config = dict(
    n_layer=8,
    d_model=384,
    head_dim=128,
    d_mlp=1536,
    init_std_o=0.0,
    init_std_up=0.0282,
    lr=0.00117,
    beta1=0.9,
    beta2=0.95,
    lr_head=0.0102,
    seq_len=2048,
    train_tokens=320500000,
)
MLP neurons of a small language model. Each row is named by its layer, matrix (down: output weights) and neuron, and shows model dimensions 176-271. Each number is 128 + 24 x the weight over its row's rms, rounded and kept within 0 to 255. Numbers have three digits each.
After each neuron's rows, "raises" lists the tokens whose logits its output raises most directly, leaving later layers aside.

L3.down1409:092151135122089153146130093159139083142158107123167123132104139172122135134143139056101073115114078132114134137131147139145129126130119098140112140130105137117142152112153152153078133125110091151117180166101136064116141101148122152137154091129144118107107101143138133129125110121138113096
raises: "ome", "le", "over", "end", "ond"

L3.down1218:172118097091132119124135091106118119197153134144129116154095124156102145118092118091129151091153134130142112113170116172124079113109152146123131147106115116140134124120127077168129127108119120157103167107123154174107109159112133184126114130140101127088137115130133113129106140108148089130
raises: "rown", "atal", "e", "row", "ens"

L3.down1024:069147100127123133163124145157135091115122134169131141146155106124131100131101132091093095175160126149117129120126148090176119120119111121112076154137130138183150141136114139080118078108119151161150106126152159124123115156159139151108118116150146139149156122107078123083143140134099132089
raises: "g", "gal", "le", "ga", "us"

L3.down1505:172138153145134151148139125169136136126086120150166152110163123142087132131097113113131116101099143165113105082141168121156104111091126141104129086077155113116084140141104121123116115084131097162089127124155131129128142138129118133100177113118123133110120149060133112139114126145104131155
raises: "to", "es.", "es were", "es in the", "ti"

L3.down656:147149162087164127107163074110111139131114145068139149080140105096096142144150130111172155139143118101106152143107152131147093097164094135129103096131141133145166126100119120129165122165132142164147133129124098128144128085092122057117114124157128160094107166101129139118133125144153123114
raises: "for", "is", "er", "pl", "ç"

L3.down655:151097141131133106118128144149136138134100142109095141146110139107122114119137113126166147149092130138093142129141131160141115113143109101125135122102119149150115133105105110129143071183142152133136135157154108204147107105156128100108139130185131113115080161135173093134117130086102128144
raises: ")", "2", ") |", ").", "\")"

L3.down220:152135130135152110155175097129128101091122135121169108143101084146116158108134115125108111117168113114124133116134148139173149116182120166140182110166135160143100146159107130155148127090146124096124139143129120150144107144100121106113124147166105115158149096097151147101120131135135133105
raises: "the", "ly", "by", "very", "st"

L3.down516:141151139115132102116146087127141133125106105188139157105104086139134189142121121102157122131138112129139136136132120145113132090152166125141127143095124109127123166105069107131099140129155130102137149137119122163131101136128144179119097147143131139122158149124126144110103132129087107118
raises: "ly", "y", "ion", "ively", "ce"

L3.down1387:182116183087134123088108111118152133129120169127144103171084160134126132130118115078108138105125124181098161080141124169149143101097131136139118154126147169147112098144159092137135122132136106084129132116132132135105108139110141143129136115114133059173152115169125141099105114078115143139
raises: "0", "):", ".", "\n", "\n\n"

L3.down724:144120139127111136144145111097081131125134139148117158085134125147101148099102150151153156143130109137155122140099138134136093102126114169099135124112142087130113046137165125101102102107127127125083147138150117111143134132106094141132172097141133103189131088170146110106120144152073117146
raises: "ed that", "ed that the", " of which", "ing that", "while"

L3.down1476:126116105118128133138161145101146108107114150156132124155110125118157159146153183125101125158138113084095125110152101117149127103102121117112168142124119110142127140120118119070070093107116147122120155124132116173173120110141146090150100115152120136130112175130142117126138144130149144113
raises: "le.", "or.", "ts.", "\".", "is."

L3.down1328:146137095144137147138148119116112110122106105101125156160117154138134139166109154177119143143100106130131146139123132137136134137164134139137096117160124115143160168128112125115133105095169116141112113151157097099152161129191113144125138120114120142143093095182135158141113148137108105127
raises: "s for", "s to", "s to the", "s:", "s: "

L3.down788:091125053124134115117100136100111122125133076112091057168116182113067103138132106134115122124133113132144122150124108113126130128110148101160121116110133177098122093137119080118135152151128150124168129115153151130114120118124108121160148141133124126127159101098125147159092164152147124123
raises: "ust", "ug", "ut", "ub", "unt"

L3.down814:166113142103137113120151135138144122131069144130160124114101107130131108145150083108105134108133149126118167113138148111135186139107135127089145124140118093096089114106190123163097113121115102177137091108084090149119109112105110106111087092090098124127150164138104145152100101083146168113
raises: "view", "TA", " edition", "ackground", " issue"